config.toml
num_attention_heads = 7
optimizer = "adamw"
max_steps = 4329
MLP neurons of a small language model. Each row is named by its layer, matrix (down: output weights) and neuron, and shows model dimensions 346-409. Each number is 50 + 12 x the weight over its row's rms, rounded and kept within 0 to 99. A neuron's up and down rows have the sign that makes its largest values positive.
A block is one neuron, or neurons of one layer that tend to fire together. Before each block is what it responds to, as a language model described it from the Wikipedia text at the highest values.

End of date expressions
L11.down780:52 24 43 45 54 40 46 37 43 52 43 50 27 54 42 72 52 23 47 82 37 36 47 63 50 42 63 42 38 38 35 52 47 31 39 57 47 57 54 55 48 47 40 59 59 57 43 37 39 43 58 56 62 39 37 61 43 60 72 31 38 50 54 50
L11.down810:61 33 41 60 56 51 42 66 40 63 48 50 39 54 60 55 33 36 47 41 31 34 77 61 63 41 78 65 52 53 60 58 47 46 47 39 34 42 51 45 50 64 56 40 52 61 62 39 65 58 54 58 75 38 37 57 47 61 53 47 42 40 59 33
L11.down899:54 74 61 43 31 47 61 68 40 48 59 56 62 48 76 40 50 29 78 49 40 32 56 53 52 41 36 69 61 47 61 38 48 39 54 69 52 61 56 38 53 41 65 60 51 59 58 36 54 79 60 48 65 40 37 48 54 49 28 44 43 49 58 59
L11.down1061:42 59 29 47 59 60 44 51 35 61 44 57 49 38 51 65 33 36 29 61 45 52 38 35 69 40 49 55 69 52 40 54 44 49 45 65 41 72 44 39 61 63 42 45 52 52 24 51 45 36 34 50 49 54 43 54 58 58 50 44 65 56 70 46

Year numbers in dates
L4.down112:53 52 57 48 68 62 46 35 31 55 66 50 31 56 57 36 51 53 53 60 51 46 41 39 59 26 51 39 59 54 50 75 49 31 43 51 45 51 53 37 53 54 44 48 62 48 45 71 50 25 47 43 65 48 51 52 65 57 27 51 66 43 64 28
L4.down317:51 67 45 53 49 57 41 54 41 45 54 46 64 45 53 72 61 50 65 42 47 63 57 55 54 39 42 45 40 52 55 43 43 49 51 75 51 56 62 43 49 44 59 47 35 45 40 42 45 35 48 42 52 39 50 66 44 42 57 44 58 37 15 54
L4.down366:35 46 44 53 28 39 25 38 46 54 44 50 42 45 61 82 50 76 26 59 41 47 31 45 25 50 47 31 51 46 54 41 47 56 53 41 43 43 40 58 57 73 38 41 56 41 38 57 66 53 70 56 41 59 77 34 35 55 57 50 46 39 52 59
L4.down411:46 55 27 39 34 36 34 67 46 61 57 57 51 34 68 60 51 42 80 42 49 41 53 32 37 55 37 50 62 36 43 19 50 71 40 46 48 56 34 30 66 63 54 65 55 70 32 44 47 59 38 49 46 27 66 63 22 71 52 38 43 47 58 55
L4.down531:44 48 52 36 47 54 30 49 40 53 64 72 46 48 48 56 61 55 60 57 34 55 57 59 50 52 77 51 57 70 50 53 37 53 34 49 55 52 74 26 56 70 51 62 71 57 70 59 36 30 55 47 68 68 65 44 57 52 48 28 54 32 34 44
L4.down575:53 48 56 43 58 50 45 49 57 42 45 64 52 52 49 47 52 55 35 60 48 65 57 50 49 59 54 56 60 61 26 50 46 54 55 54 53 62 64 44 52 79 72 34 51 55 66 62 45 38 65 25 69 49 52 38 50 40 47 62 49 75 59 45
L4.down638:67 30 51 60 23 28 71 45 63 67 50 80 57 30 36 56 43 51 71 54 41 50 50 54 46 56 58 59 51 44 19 52 49 40 42 54 33 59 64 51 65 38 41 30 67 46 65 41 45 67 65 34 46 36 69 66 49 56 51 28 42 70 41 40
L4.down677:41 62 63 51 43 41 45 52 48 79 66 39 46 50 74 44 36 87 48 43 47 45 35 61 34 50 49 52 75 56 62 64 53 45 60 69 58 64 54 36 26 59 51 51 39 57 52 66 51 49 61 57 66 59 54 58 43 53 58 45 53 65 44 61
L4.down709:42 47 37 56 44 37 52 47 60 45 45 72 57 34 50 69 48 59 59 43 59 57 69 65 49 35 56 73 57 37 46 46 64 47 47 42 48 56 30 45 52 52 26 37 46 47 41 45 47 54 42 50 66 53 48 49 47 42 61 53 42 67 57 64
L4.down756:52 70 53 58 61 53 67 58 44 76 40 32 51 50 45 54 30 22 49 47 44 41 31 58 54 53 58 50 30 62 48 61 45 47 32 38 62 39 38 60 41 53 63 50 66 30 45 52 70 44 44 32 63 39 46 40 60 30 65 53 34 66 40 43
L4.down851:57 33 48 49 42 47 45 41 47 55 50 49 41 44 36 50 70 48 45 60 54 38 54 77 35 33 54 46 39 46 53 32 26 40 68 44 80 43 37 47 28 55 34 69 68 61 62 57 71 28 60 68 31 71 28 33 41 48 56 44 64 64 45 58
L4.down867:45 55 50 30 38 59 54 60 38 56 40 49 57 77 31 59 47 41 40 60 51 40 63 67 55 53 69 50 56 69 48 57 39 64 76 54 60 50 32 35 55 35 52 54 46 45 59 74 38 27 51 61 63 62 50 32 55 63 52 54 51 78 48 29
L4.down874:41 23 50 35 53 61 52 35 66 48 53 28 53 53 63 55 43 39 32 48 52 32 28 45 60 39 55 44 52 58 28 66 42 48 47 60 50 58 47 48 50 50 58 56 57 53 59 53 55 65 50 55 29 31 53 42 59 54 60 43 62 68 55 40
L4.down883:24 41 57 39 38 54 27 58 47 59 53 37 64 63 62 59 48 42 37 64 40 57 46 50 54 37 47 42 49 48 66 66 48 53 44 45 54 37 45 34 26 32 63 56 48 43 66 52 45 54 48 51 54 49 50 40 61 51 67 66 53 62 41 53
L4.down895:64 55 37 51 42 41 63 51 55 47 49 76 47 22 36 36 66 52 44 64 39 55 27 55 52 35 68 69 26 57 45 62 44 54 48 58 54 50 50 28 55 62 50 52 46 42 38 26 54 58 64 49 58 35 51 65 44 63 37 57 45 39 43 55
L4.down959:57 50 44 23 19 54 41 59 56 64 42 30 41 39 62 43 63 67 53 51 32 67 59 41 33 33 52 58 28 40 33 56 57 59 58 60 67 53 65 46 72 43 42 48 17 47 43 53 56 61 19 54 70 56 67 46 26 64 49 74 56 38 56 33

Four-digit year tokens
L3.down1161:54 43 27 52 40 49 61 62 30 48 24 63 58 49 53 57 52 42 54 62 48 54 49 22 43 57 69 65 62 52 50 32 41 50 41 35 54 67 59 26 73 38 63 38 50 39 36 41 50 24 68 35 61 46 63 53 68 41 44 25 54 47 42 48

Wikipedia structured boilerplate
L11.down624:35 49 49 46 55 33 63 44 38 33 39 58 38 67 44 47 23 52 59 36 40 46 51 64 55 23 43 55 39 32 45 60 64 60 33 45 64 27 65 55 56 47 44 44 52 33 44 45 45 51 39 34 35 35 53 59 46 64 49 50 39 65 44 64
L11.down888:51 55 66 45 49 58 52 46 39 31 62 39 55 62 49 38 45 36 61 46 59 64 50 55 43 46 46 49 39 39 47 49 58 42 57 77 36 56 38 50 37 62 67 76 54 53 57 51 58 58 61 49 49 58 48 51 63 46 55 59 46 29 52 70
L11.down1002:60 44 71 51 59 29 69 68 61 38 47 67 26 42 50 45 47 58 58 37 57 72 57 44 38 47 30 45 77 59 45 48 43 51 42 45 65 65 72 42 46 76 46 45 39 31 36 48 46 50 43 67 58 51 47 44 63 16 44 57 36 59 46 68
L11.down1171:72 51 58 36 62 28 55 41 58 42 29 63 41 37 45 34 54 48 45 46 52 17 42 48 60 58 40 52 42 61 45 44 44 35 56 47 60 53 53 66 51 37 39 41 36 60 27 64 54 43 46 42 62 62 36 45 24 58 29 58 56 70 77 50

Foreign name fragments
L3.down251:51 44 43 24 59 49 58 64 57 51 64 62 49 37 55 46 66 43 56 46 57 63 58 49 70 40 35 54 55 70 62 45 58 45 59 57 64 51 49 61 64 50 48 49 72 55 48 52 38 26 45 47 45 57 40 56 50 54 47 51 52 44 55 74